Part of a small language model's weights.
Size: 15 layers, width 160.
MLP neurons of a small language model. Each row is named by its layer, matrix (gate and up: input weights) and neuron, and shows model dimensions 0-159. Each number is 500 + 40 x the weight over its row's rms, rounded and kept within 0 to 999. Numbers have three digits each. A neuron's up and down rows have the sign that makes its largest values positive.
After each neuron's rows is what it responds to, as a language model described it from the Wikipedia text at the highest values.

L11.gate312:536501461573553512448512509525519537541537495517485501550509510540509488470460518523563496538437448441483488447491452463486498490464503556425551499527515503424516535468505483484517499513490518490424539584500478450523522566491579449450554451532487546515493512442493522545487506521505426490470454455484490579457484540449520509520506444470508470505552390481582493414471536466474486485509528563502627491508499512475528468525411527409442517526504447510537464564508556481481535530525587
L11.up312:495524537566513551512488406509532434470433429506486492539487477433408454519531515447480471549526500478496494560482468518425550479556479628473512453547513431550506528503499463500570520512463529481485513516408465471484530467487496479500577466498510557426494502528507478431552532540525450468463527481479479411471462540467442512428490477547508477426468568575523468498524522476469558480516512460483491494499564510552467525487482460516449567464520485462492539539588507537502462454515481
Responds to: Clause-linking function words

L11.gate136:499461497515512541493492477502586487555490531458467506498503561530418509476525429527518505456477532453513495545476500493515461483525483489435381526558507462493506493496451458486521455529485565562457451501437401462575416507571470467460563490550476416484516575552505478444529533508490476488398549400562537466505509472494468522448537486450516550504524525453446443485499544427493539540507454461561545517391505524501456453474510500491507507513511499501513450508491539499513485517538467
L11.up136:472430472502516476505457498506477483451516496515442540544558517525468520485548420503557454536443555479482483505516528506439467520554543558542421507550606514499481506486499481464569456495476518479493467484493492520473473555502521497567593466568498461490468545523516492434543489482470494526472583450507612513499457493519453511459481501400550585467512517482474516448532507532489490488485493463556465476465480521429479363494499499369472466510506445530520485464470549540495474498476491
Responds to: Definite-reference head nouns

L12.gate180:393461413570463549483488469540501502508492460475532498528457523462495457448515500477526522551499484541501390457562531442503474471557492560474515539559489463419572588469479460448550527525540516536474457529551501533448508541558553523513587480501522546429542580479492539500429554496470500553467543474551515500506501444538480498567484432537497453456539540474449533440519538497464438491509541444468549483500520510485476462456504441486441530500513479502560504526483470537516524469457549
L12.up180:448478412499454485538477478535450512520485537490513453548487509444495426510509533484453521487427547471525454448502501489540389458540464501495553503585460483510569538488493549445571495497568485508455494484510511449465589557499533500508521492478476525484476534499449526541488528431532536549476512437542526508478554480536508414516562402528442539543474481539537542479548498493438483508495565411469509557540585553489461490470422442509499506556585464513510494496501485509550503498505555
Responds to: Reporting and communication verbs

L8.gate402:490561491435481522465433457508536505546562489471535505603481558506442475494424489487477546516495512528462460520513519492539503467492418487513468535548564488502520527513504537545564504510440442570502492509546455468543508564543550551521579451531534490410479479501432510485485511414526566503483621499490546571516463505528464507544504477517540502535486565478528467540488608529517525473477496497439512432472597496531518448532465472476429503470528581459488504517481513460513451506499530
L8.up402:493478552463441513518438506493580498553529503490435478544511504507452510454426498533531538530507520485513442518494447584520399492507476434529470473501572521513490534520468531511582529492485533499513511484539522497509509539434490487517517475623486481445537464472446536494505508439596470506523516549469487525567497497413492494498497544476575545477483484443493509552508547517531597521503490474539551391461542536442535427505492480534515496486566556416541516569514451485486475534543539
Responds to: Word-starting fragments, "same"

L12.gate401:618583478485517520538439432529562483582511504536535517531483504525428459469436437467567527511553566441510489535501415474549524442547460480456444499537508463480503516491502506519515501568536431532527488552502479502512529554529579544556511450513505522518507542502487486496544524515514469547456544437556470451554470442528575528476508456484504502537506471584516503506560444570545524471495476512459460500480563510492454482486508502433468537521475513536482501552506564496496531374523489
L12.up401:503519455522546398529520556474522470572516508478530505466481467471506481449482523475502394524492515479516497531495479470522487513533539492463513575548535547558541522418542498529499478451538527558484558498452520480467487515556558542541470550479522499472386536464576555417497460502533513532512553489562499490470516476499554479511464441523474457456496531474456465533547610543458501423488523572574470464573559481489512512411498511545462547482495479482474576558461498496482502512508564
Responds to: Section break tokens

L11.gate254:479535540511494488525489492486403442465541505528490546698469524490486481481462477524478531495482494495549470534542470550493513468471518561501543564518480515499492510513460516496569494507499455522501483458528541445496549539498547436544526540587500423499554495513415463524510533472524544414414490468559524545476464470493506406506514565483481528479467473508512507468521463497463511476490534453500485478513551509554454424584498494372513469507507511450507538522499493552538448505475483
L11.up254:483470441508550512510467504547520520522469438439502423421595507501446499522537493450529484452490508511452572515528526573549573541500455467530478466471514534471471487541556454490459456383475508524499441502461496413500504440453472579502452508386502528481444524512529496470489425506525440512506514503483487453569496466537505549515500498526503531503523540443449518532463491428578539508517513548507491491446525485429508546450526483544527499529512454546588502490496600502537513461539491
Responds to: Noun completion pieces

L8.gate339:436599449475550539469489483585491456532543522464498483524415515438489505470513523506498449446539521554524533500459476498451498415506504547477561556547514510480571622566522449519561439540496452552561481593497556547480499515523469475453535496595536464474504523466495461454497466437521467489521525478496528521556478463542534484534540485407441516458538527475560504466505524440540479548470508517450509468531506554477489490497503521436475476515473502448485502501529588520494486562467535
L8.up339:469573480454569504463464463548482482505543567471504503508473479514544469414466504532422519479478559546500452380492482452501452426463459498526538523509453475498569547475543552525538462486493505562508505443500539524501537549457553452407521475530549521501489466451543496554480519533515493503571539457452535542537519526579448445526501531458466447521480562561571461544562435485459501447482530457454479524535489532462539502534470399506521521511449486464465544488527570512494492545507515
Responds to: Quantifiers and function words

L11.gate35:525566435489541494396402525540523523487471466467515502457514515537520475474457478493507482572447539472562449487538519539450489473436538505554498507494453559464566430549501521526570511615501550540553399502502529524524555487496509497501522461553529518522520559517537478461476496536474519542419523495484445482525539450455540461563512439553536475539555549546541500519502509492522493490556474497435402513496507456490510525499574533493455549545486504469408514479463502547473536438493508
L11.up35:552471427456502409430529466510493456551467525582548471484477503509490507488504425497446489478518467412518464490508434467508470517471585444465478439545562510520539462530489427436504505537524488506500454508503528502481597541512537546593473483532497543542502511507424560537499525581596452524493479540513493518506501504478522414513514480544483523553482494525488548468613508507551519449454507471478528527535516581529479530451489511526492533595554537538514467518534563512458507507528487
Responds to: Section break after tables

L8.gate233:506503412532540505508437429485524484447609468530532416604492539510509450495515485523481492490528553512465512520470431506543455490526414458529532516468545503530493512514470501517512560515578522559480520524552514463460540533508509444518578444509551469434555603508522484436529448413542569426482515510430539499474486520463430449498460450471506526515464443519491516492454508479557512529543509470499466463452560500513542518463567480492475461487522530492463532445500450484546555453500477
L8.up233:539437555497459542465471430524516491519506463531512470467574475426540553525391506497554599491488558540456456462508506521498428529485534504504453548541582499492512440512562435482508512491569481588554502460545427449498542472438492506482507571537500525494418499549475452466462521509491505470496529577482526537485470483515519509524447549489513504543574542456482460511524520498498510458534509474533509455463507437527439424591448453467553521492503500405479499464481512515490556513458512
Responds to: Places and locations